config.yaml
d_model: 256
n_head: 8
n_kv_head: 1
d_mlp: 704
vocab_size: 1476
norm: "rmsnorm"
rope_base: 10000.0
bias: "none"
parallel_block: false
init_std_o: 0.0
optimizer: "adamw"
weight_decay: 0.37
seq_len: 384
train_tokens: 547700000
MLP neurons of a small language model. Each row is named by its layer, matrix (gate and up: input weights) and neuron, and shows model dimensions 0-127. Each number is 500 + 25 x the weight over its row's rms, rounded and kept within 0 to 999. Numbers have three digits each. A neuron's up and down rows have the sign that makes its largest values positive.
A block is one neuron, or neurons of one layer that tend to fire together. After each block is what it responds to, as a language model described it from the Wikipedia text at the highest values.

L4.gate217:552530544460440500494477511481522511470477515465483532498423488557513495512477491490553508464489515495497503517467434509493468510511532505512526482471482510516500539514542481535535507524549507505509458487445495480551523494521491497494505481458498495538483509485505490527505521484533518541462494500507467481489470506509484511490520486469474485452522525544484486530490504527509470504475
L4.up217:504483478478513504504465478481465483489521491528522492456497485471522525481525539486504510463541519517475519538503436504466468521525527544479459493475484549527483502471483521492513490484555508521493470481530455502508494497450496488516492523480477522498462461484541517478477530494509510528495508512482535496489527492508506565478455456522511502524532503507512501475506528512481505494509
Punctuation and function words early in a new Wikipedia paragraph or heading, e.g. the comma after "On 6 February", "and" in "Early life and education", day numbers after a month.

L3.gate7:513491544490475525513477514473509473487484519488512535508463504465536521552468512516489451496512500506533488515444541489468515513494516511539508478486530518548515487528499511523558478552562478504533499532489467509494514506505528489470520470468509492502502459477483481478494509535487530503525523535518488521521554498514511544491519501503516493515520528529448491485483465513526491534480
L3.up7:480492458504502511460522480485506505487522483507473513526502460516513514510479477556500469495568528495481479454494434444485482490464503494475523504504477512477501478535484504495502473507492501494494512491450515508509495452551459507522522507503450501466473548482553500497509486525562494524518505478507497478502480501502516530498519503432469547507502521553545519507521474481489495485512
L3.gate36:565505535489453506457489472496511502541535549503497490489466501530528475507505464511505512464483484492475488499461498502480461510520528526550494491493519525503492503510492512499504524519513507503517471508477459487504495492444504460495527505510486509492486510503510497506492443478555464489423518508518444497498486468497514543420546504516544505510482520506446507526505501496516507503517
L3.up36:478500455531498482463489492476525478503492496517455501497514480534486471508485484489497511500539513460525512460493481518461490518527490529505547525498531480462499556525488462554449498525531510466525508491471508514505497471463479507511494528529478521476505527490544580484522476511484480509487477492541515524496503475486500518458480513507519496522460503493464509498512482483481517486540
L3.gate121:503466491513478467503541456466498514506503555540508498518484479490490500511523509476498490498466501519470470540533514515503490518497443484508487491497531506451494493535451535520552464480561480512521503510482485487495503466482497466564497514492502473536486486521535485554528502469504456486472490491521543451511494538506542482529491532507460480481500466472473494447489511472509505506488
L3.up121:456477472544492459484504435509481518507484457508488512511457489506518458519484537513570500531490512510456499472500513494500514501538510468519506449461547545511522451537503497481505521532524503507469464490489486501487535493483504516543509505468494492538484466443524483499516494520515487506465515513476510510493451480469478464511498525458488538489549534530513505509548507502520496529476
L3.gate202:513518499537490507476462512490549482462488518476467493518428493564532480499522501542517496561477477479483512469449489516456468500503510512541534500472522484511492521515555503493523523503479512488477496475481490505506521540465487513485478498450483508504497502504499512506475467476469499509452518509503460479485503453500485510511527513501591516511520499509530514544476526504508501535443
L3.up202:504492474491504457507491500517540485500506497497514504518516519492560474438496468511555513496519482483501501542488502547546501525500480506532458478466506500483529472509518552485462492555514492496508448536533495493528499527489505459468526503528469567472465481472543526507525499475576485500468525485490454469504557492499497505472473463471526523509459489498501542553516500527502499514527
L3.gate225:490467510490483466445522480503507488477492493527489478472518509513510550499486518486523487531503477521467508494475480523556509554468532491529517471488494519515456510513536544530456540535541511483497471505500456531516540497457506559471479497525493506478526524477456530492482484510503472525506496535498477489509501482491490501506524497542506493525529503484474534474506484464549478507517
L3.up225:468504504450532515498496514490558539476495538502471505494488468496537487517474516548553478495520485502450517531499473539492468517465497534497530485466490509533508517476485521464526520501501500493508512500481445496490487520482492487543507545470478466512462498502489456481546497471508516514478491497519481520508522467493521503472499502488534532483533543491458522513513504461516491525448
L3.gate287:474446514482490529526470547509507494489505474508560517501458523509476509499457532533499490468491500539525437546504504495489490506504503515510469489507501532535511458537484509497497503516563498519517520511542504529574489500446502458490511478479500467542507494523489486487514456487516485482482519493477483478503518523518508520463495498500460513494496528510504494471506471506514490514515
L3.up287:536483511519533496532465515471503500452515552480463525500501513473507452525457518504531464510488513528486498532461516518478449470519521520503511503498506491505537449489496552510489508541477481555494471467511524508527486491538505502510481534512489533482544483499504533507465503507538497547468493521494473507503496538496464461502493471484509493474499488510515493545494503481508456525492
L3.gate290:512550533467491490519510507496524501502468492506522511539478499506544492505511497510525468584472482511491496453484507485478490484531562489502444503505474529467495479493514539514537491547539506534517480509505492516553488457507500531476538512498522472501491452491480495488519471485493544500525532499485542494475515487457526466499474464514477466471495552504455497533484526526507468505492
L3.up290:528555533477481515491511547505475518518476476465521541504477496500523483510481518515518483500499483514503478517504461468538463550476517526522508478501532507464486545532455507497493528511526477525512487550478473544522525457469511541485505525458533561506504488510498531470489466547487524483475536499563537501491519442506491508488467441483515492467501487525437514528479493515501495488507
L3.gate335:479501494480502484500485480466509534488540478514505461504493514431516469514504444474559531508461541494570506527478535496511473548545488481499494498475473549476506473458493489488466508484504501528487453511464494482529497560483476444516492487494499481515528507463511484529470491510499516497483507506497496544490486500456473514521510506490533490520507543497499482469511511510519473492489
L3.up335:504499539448496540517491496537485490453473502544530505519481537522541530507488509531529453462508505579513521519509479481523465437521497503491480484523499502498508526526466545514542462502550508504503522488500478497531462468527504502515519506499496531534484460490461452489534492490535535526503491503545569502483544536505479497523502521496474472477520510501456497492463504518534464492527
L3.gate386:508568529510522514491488499496475518503493506459503513455488466496513450523531497487500489489490491500449469480476467484507519483486526465467458481504530527514506519482499534444492504507504484534487464511491444515497505520485503445506522530526507496513492525485488459493537528541508516494461539561523480519507503489470486475476484527532536554510504481476473541541533510503529440504522
L3.up386:544505555457440495516511496503522496488497523515471492457492489502509455521513498470525496542502481506503509458442463530484487504462540485518510494475519494481473508516476563476503531504505472492506441488476503500499493492542526526462507491481463495529456524502525511504456500485496477548509484517521478509484516515519514491549460497480528551474493491526492495515488497463507465535467
L3.gate430:508470519457525498476473514501503531522555494517554516476483496501510516504482542493530463493464507456488462518501459496443460479506495532497544462509519516507513517523542514503486461512462529515469507462504453496499490503462456488519457543502490474533496489490462497444538484522523519496510501518533504501468499463530514500443522494470515504528521489505443520478511481536472488508496
L3.up430:501477515522545511567472564522494503491543545499514514517541491521529490493511465492542484548490502511515457463481476482500536485507496533504501509497491493498521481525522508514478490467510503505491478475488495467516521525539480482501564507508489476509497492493505484503491534443466479489494499530515500464505524510492507474490494504506521555552469531442503515516522473503543530530473
L3.gate440:515517486512498540538517488498531494494485515489514481573508474501487490534468508464478525527530490511536519587502480502474513518516493519511525502510470510485488534521549521505502490499494523491468523513492496482491494506497497467481513488494487475509476515479495514496474505492483540529486524489486474489451468513518536514535510490473534449536496464511482525472508508496526548547480
L3.up440:510516480494497462483512508503523483477499549502518477473496491534568525531524474478479504488497518559488461479512474514487524471491551510484496482476524521501511471485532541483504527508472496484512489495508534542476513485540510466523523479492494486507463507523492483507489530491514459549458529485462530481470524504501493536505521495481548572493508486528468489564495531457548489494493
L3.gate572:469513500515535524481522540486544499437512480444464487514560474495502537495483478496480505530465514469501560540499511513499473568520484485526532492504505479477483504469515485470540497517551535529493494517488521499509523490489550471494533484492512506491538532480511517549542493522519498573525521491507531527513525501494492480509518476487522502501458510499486502499496529487474425490545
L3.up572:502523499452477534500530502508522514523489485491566499526480471508474503556478512478512510471497482506497535500486502517506488496496542515533461499479499523523469472519505452513496519546495516478472485465520425461503499451475469540494528487514501500568531494470495512504488473494501468493491487521468494473506488474494494494467518503514462493479522464539435487544486489506506502556481
L3.gate604:533510528496525517499537542509510524470480494489485473500480485525512489521439545494493494519470510450484514524517475548489464519500553516526551475504497506447509482500492510483514554527531482488487503502501472502522506478520501510584525497450518519516479521498488453514527484488507525517460471501510500449473495487528508499472492459492508499425496494532466481466500482486523444526495
L3.up604:471531478469538515492489496492527506495508527490507508443549473513524502488520537467527474506528500494478506504494461481486504480460529515541527480507523478482500525484482491481513500481526488489517476493539461510495518498498493461433496494483457444493487495487514487486507513475465456549515520548506490504506480517511531445464492499517529553499521490469489465514504528478523499484500
L3.gate632:485517439502473511498532480485531516460487511481458520510502546525519512521491522486512503439465530518476486500478491479503476530532479529515521524496494528518499456483492496520498441555506506542523516491520511543498504495505514531491486464501498520496483487500559531494480534526509467536519480503510497486500482532514513475531502440514515508462483496494513481508481506475499455474508
L3.up632:498538469467492524509503492494550506474469544499509498506457531523501476483503491519528495456483502536487482528502469506505472509531515517511511488476510494534505478526505506507485539523553492534508506479515489499464501498491469556547497507458521504518508473523529507475498533473514521545481491484527505486504521492498497463483444444511486536478527492564484515494501462481551492488479
L3.gate660:511518523520460520539537496497482482488493554498515473518500490483507466518457461505493496469482523524523533502512508514568500511481496497477513484537472498528509522516504482530501463493589484450507504517448534478458520504508500454472494464496499531511506476504488487577506476476487487516499546491517511486489509523468466517505515511466454490497499513528517505446500497485528461538537
L3.up660:516493504457482547535497528519468508517530495471512533500502455467527478512480470453518485490504493514492475492488487506455506492465508527514500499476441501471514490503552519479494495492500497538441534499513502477516546485533504448454493491455519511527516492505480517493450503471470495507473503488482505516536500485492517487509447494499520538490472453510511462498536463512549508493489
L3.gate683:512491476475477487494583490526494534534520515531534504511443494544485499522490516459513469480487505528485489506498512484485514485488521516459538472508500507518511481491492498487479501511530485515479499493478474479494555464478463518514488489471534513543512478480498491477528503505511454467456486524511490508497463501496488497464505491509498452524546512527473516526494452513510523510481
L3.up683:476508483498539476530512429477534503485484532515485483516519514528532495512486533505552482505503541551520491547467517478474481515534558498507501494494496494479475484470477527465523533523514492533555502487512442486466494508532491520495506501480482489493532522536490496513505513466576507475462494540498531511476496486483486440495504497461523525474516517478485499492505508492549503483457
Commas ending a sentence-opening adverbial phrase in biographies, often right after a section heading: During his career,, In 1846,, After secondary school,; also and in headings.

L4.gate622:488517513478460473484526543523518457500460508492515468518498509508496527507486495539470502515511514475506498471451533533529540479546481452485519496503483496491525532526509535488513544515548518512533540504500534484474495464512481499521508505491505485491493549506501493536484512483490459445433429502482504497492522477474493465504503491484504526510511520465483509542507442487512481498467
L4.up622:508493512458542529538530539555499520512510500481495543506492502487486484453484525541514431484478495525500473497459462531505459489503544564480455497537500489500498482481484525502503523442518494524508533454515515469482451505515462527500508483510522474486519501526481521481498505488511573475503495497508484503514517487471513443443452518500499487513532518455493510472487501520502493464487
Closing parentheses and unit marks ending bracketed numbers in tables and infoboxes, as in (66.9) | or km^{2} (6.3 sq mi); weaker on list-final "or" and "then".

L3.gate11:509524512479468509520515500500518458515490486529553508492492467525506507460493545528502476483542509483501497465510537507535504499476478515520474478562513547446521505485531512518499522520498516506555485526504506532531493435489452488510502481472527488514488542491468512503488487509509468473466499527512502492454493526506479452504470513499481533486517515497489513513474486459443477512540
L3.up11:505506497453498534482465477497501518501455457406508483499508468518523499512532477509449475473515486519512478491460498521502508504450516504496507499469480477476499510487445454459473473460496502493505501469470489462514512487491502498453459504472474511500473496524517509520487560499543469483494506509539498511482527519545455525517483508497506513471476499504497478506482500459488499507459
L3.gate93:534507509491491489513514515508471475482493514495479528477484470495506498533529509525519455492503504520451471472492529523484464483477514471463464467527527559485500465484497524449461498504558509528504499486509505510479474478516537474519538466541486497514490466482539484482478520479542510509500537491465514518515437521475479467470490523464441498492477483488472504521507466457518460475481
L3.up93:505523506515515518492490457491514500468482513499453446515480538495493496490487515504485489503438506503497503473448504489515530543491508519541479520487488497524519511498517485505505463492483489519502503460476532502490486507491532501458511520481485480508477525472471523538494521526472491528537500486490508529516468517532505452527576519491504523436438487488474499448473529475484524493505
L3.gate101:507479480495486514498494467503474488474509493454486482478521524459484502496529504528524432479498503507503532507478493483520521500525524477464509495528507462527520456467467503522471475456521514498495517492445493496479464538517577538477511539558479513518543454492470479500507538507463492518562477469504495494491495557480520486518575533512471518481515501494492494489527495469516511473509
L3.up101:490527480537523461516505475501484530503457525485472533494485527508472456462512481491524548539506515483514534530478489499485490538564511493470507497504476508486463478472537544505491486519497495471483455498497506478473513501512504497467439521493537479518523510499538524515541513521529526517510519482484467520503506486540492492483486497461509479527488492481561496471490507478475466505506
L3.gate106:478524493498520494491512466503484477526466495494512467509532519516504511528494526473486515527513516519527482479464508467509520495510512493527511481488474501481485488496539466523498485475478496481531470488523513523491508485570547490485510469494536523468498498473503510526501512510447463514543438453515489510470561581525469544475500471492527464524492491494516466497499531480476461521518
L3.up106:530497512444475481485464500448502516502484498528542538497448501463528504491505524492531507545517512499485477454489501485455445466465481518515530503499555508447527462531506551492509522528512500468530463513457485526555512500517491503539491497527480479484507511509535517503490509533518487540492450490499512477533489506538488525468508502482549521483498543510477500565476514470508460492502
L3.gate188:472479447511519499471495486472472460547503469532493512499486563475503488524526498478514470501536506517517508496531538510514519531487478498502513487498540504528502491507416520511485528465528543487499509474525506535488498505529562549497509499564481525503495450504509507509506506468482539533541483465499523533500500525506500541515479457500477484524498474482477499495490528464479475512518
L3.up188:476488464489473516445541500488506481496485468520463492545485556529556531479513476474482522488512511507502561519474522508454502534526489476488519492506504516525469496477492527520489471505503506481462471491475472534517510498505510502555482541556515505513522481499514457524481512496491514489543522515462540525498526486520479549493512536511500491510521488494530489512490539556478503556495
L3.gate204:492456511491513483510538494490472542507506494541517490484482513532483508475479534513501499490508528501478480490513505490478513491480468493482512526521521526461525482540481526526503497469510482508495531527482497537528500493544529520516470477516478517499486499485523572460513539523502525469556405526523548473467551528496494546525486499501480438507475524492498486476490495516480480476555
L3.up204:473522535439518558533507491559501469488459495499528495481505508446461509511521431501528473537517477507484512530507494525476471489461507477544446507507518485520512493498496523479498532505514508504549528499478498503498517495504502519493515498496517498466478482490503530522499516532545535504516508473486487497513496513473504531498529460489504466501536495487458493512556485497496497543520
L3.gate229:536546459464502489511510504521501475513480539497464510509474533467475473474493484516506504465461444466535496503469499504506466522550495526498463503441491489494500528546496508507478531497531488508469493506497511479511538520516472500557501476456506483502484512514483566529471473509499499500477470502509431479518490496516503474483484481515532516492479490522494531514543531531499492499472
L3.up229:457528499497491548506477492533492493508521518469494488456495499466448498511468499516512467484483492531479480499567482506496524534499488488522490504539518501498479516493493516474513504504470489528486534491478528494508479514491469480508517490458507474536532432463504536471506506510476534525483523536514487511485465529484501467519471521527473493457531519509509508432541520500517530554512
L3.gate236:494508516469493489537488533503493505499477472481512489564557524473466518512506501499485505507495512439531517512517527483532509544523491504440509511496457494486489556517546463496522518511461456523502489505483506501553509534533465489507518496529496505488564529490469528533471514494557503503521495451490509511506502504523490478493522516513502478499493491569504503507489507489485458486538
L3.up236:496500506517513469505482472451500534505494565497463479488515490539496469467510510517469499509544497528515508530507514495525494519467484467471508491512515509481477562511496535458512490511483501527523452516482472513535496496489560473463497514521483523515481476517473526491467468487493517498460561441535492556477468542524483550514501517495528464464498529442542519525533535452466499525529
L3.gate243:534550487476506503486520480529483497527476496507540495534543508477496493488520497534511474509494450485501442497510456524465476510439502484540500500536502507497498540502502521464525506474527518491533504487547492476435470484489504515513479488496557481470517503515471489511515481479540491521465473535480500504537513492509533459507517496512542521502496471469495504493508483482492498536514
L3.up243:494513491500521523523545506514497479482466516469495489482506503478545484536502488531486513532510480504473549552442472535498482545520512511511466507514461474533507486487505487458513501482527502534519506495494521454487491524505534523487499544531511457495485523493538489488518554514515489497510484528504475532507538461471509464486511516502519566479527523503495494496502500469504469466460
L3.gate245:491525487482466533559519546519502510463475476503499500502535553487467498525456476487497482542508456505504476471476538488562481525520476572538541513500509513471466526526520472506530513536504492505480481508535502486523494510474510526464496496528493509433496495500486466498494480525487497520491468486483509494490507473520507496478501478511524501486487535530473497510502482438446516533530
L3.up245:528491480480510525500503516505526476500502498477514437527529456473475526510527524465511441571463483486484520533448502542511515512512496558494488487509483481489507530486476488524524494477511498503487528503524498482498483513495529503461539558513525465479502527517506516465535495500484474527494475479538491522493544513510488488504502492544536530535486494520437502529469477460496510516465
L3.gate278:537531489485498533491476489543491473495526557467494516490478501506472487485531454552487519509468491490515491477465476495503527487509516494512486513516485483558500485498511469449482464518506500516484517517473517488490503518494485469486530463500476476518486490501545499510436480499495481503500524512500479518506564497500516470521486483497468532513515499513505488483544467479489487483501
L3.up278:524561496470499498501495471509514481528529474498505482541483481476540520506528468492500536501494486499470438498495484513502530489525472500501473529481498506460510480491505472507511457439473498478509486505486509511471540502479527416471469452501521502515447512473487506494494523478444471517522498492481492487513571505519569482520504507513551473473509462487451500553496511490531452481477
L3.gate291:478474444538457510497509467458480504505501444556511506509506526523462519508492522503489484521517475510547527493555546490535529492477479469430503487502509492454488485495457507492559488486502497486503523479500488492534498509511536509494457487484500496495496488492463457508517535463532490496517510524515541515479476521507446567522531506473495484517495518482498504491510508556519515467501
L3.up291:472456497509498492480492485442494523471528485493478448484542522494462530501496499515489496528484551494517570496505532496553527517504496481449481504500474511479511451487490519481496476519522511496466499469495483506525522502491521454517476492541518494498545498466417474508470502520530509494522481510462511537474507546504448542481542516507483466497495523520499510481498501531489522501510
L3.gate311:485523503524493541486483486460511480474444498518487502531484552521513503477461522514473488480536510493516507510490509481478468514487483471488495494494477510499518527537455525491518496517487534528508522494486535539529496520487528517506492449522483497492489509466485487519513527533548492522515464533496530513477531462499489528484474541467493502521498504505518507528459497477484447488474
L3.up311:499499503497498525536525458494477508516522555509479517507475501466542514503502479499519497509476528475466484483504475474484486487517518496496444512508511527517534507517506502465457472499501489494511486513502495503456529494529508510528557480491510446511446504491529527481487496539471552556515499472504501533512474519443545483527498494479502552442502508530481511499541477465544492498451
L3.gate627:454492452512472538512522534509495498520517546475502506483494455503506496484517487499502514459444501478499456469453507512510475476531524509528530487566489495488494475540502524507503485554517521543571552508515505510501449519500495517461541505479492480509486527507484528479506519486510529521473453515500493523545476492477523503487468508499501546495450465493491484457474474508485513484455
L3.up627:500532508492538498577509471535514468511541521494513459488514512432504510531553496488472494499521492530518505482442477526527523514503527518524492518476449527542509506459524491495486502473486510537480534504456498505449454496492479477514517515493496501504497556521499487519510483508451472496510463516511506534494504535505456485520526516506450519451523545500520489524506500490494492479474
L3.gate672:537493469485528477498519466521492486523527499473516473461495518515483555508470520474485518524474492540487525471439505482498458453483547493548489519497489507441559479485473483516511498530488471560525478504544502505447531473515491508554564495479529551532474483480479494504512529533472504515487468487461466498486496470488505529493480482521563522485497505497509507550467496517486483513532
L3.up672:525524524502540523502493505481524525470462481496479484514518521513511481508546534499525501543541481479467484479465477468482447501521519538510507496500475484511515505481511545492490460501518477488492500500452519504516505515460502525477521532518478507457481516485499477493483514553439521509489499481496482529490490487475514485498452449514532525549540522469490490484474529484478463480497
L3.gate682:485547495494519499455512440566504492481416471509470459502518531498513494502516477476462491563488486501482496462482476518538535525484476498488518518520479478486416515478501482494526477479469528446500478463494547498507523507481505504456514451490522483447522520462487528537491520560480506525536485536485505490505494519487467464527543481496474514513471524488528479505511534469484495505475
L3.up682:525504480459466507510531498480492512485498495458494536470465490496484487512507516510518476486501500481410483487476449478489486497515519528471521492482524507501526496506511466493486540527521509457489470520498485523494513475499464514512479514522501529478532504515501511486453473491549484475506475526504511509489483454517461557455512469480504513559501502506488513549491449482505501574463
Closing parentheses and separators ending cells in stats or tennis-score tables, e.g. 17.6), 7–6^(7–4); also newlines after article short descriptions.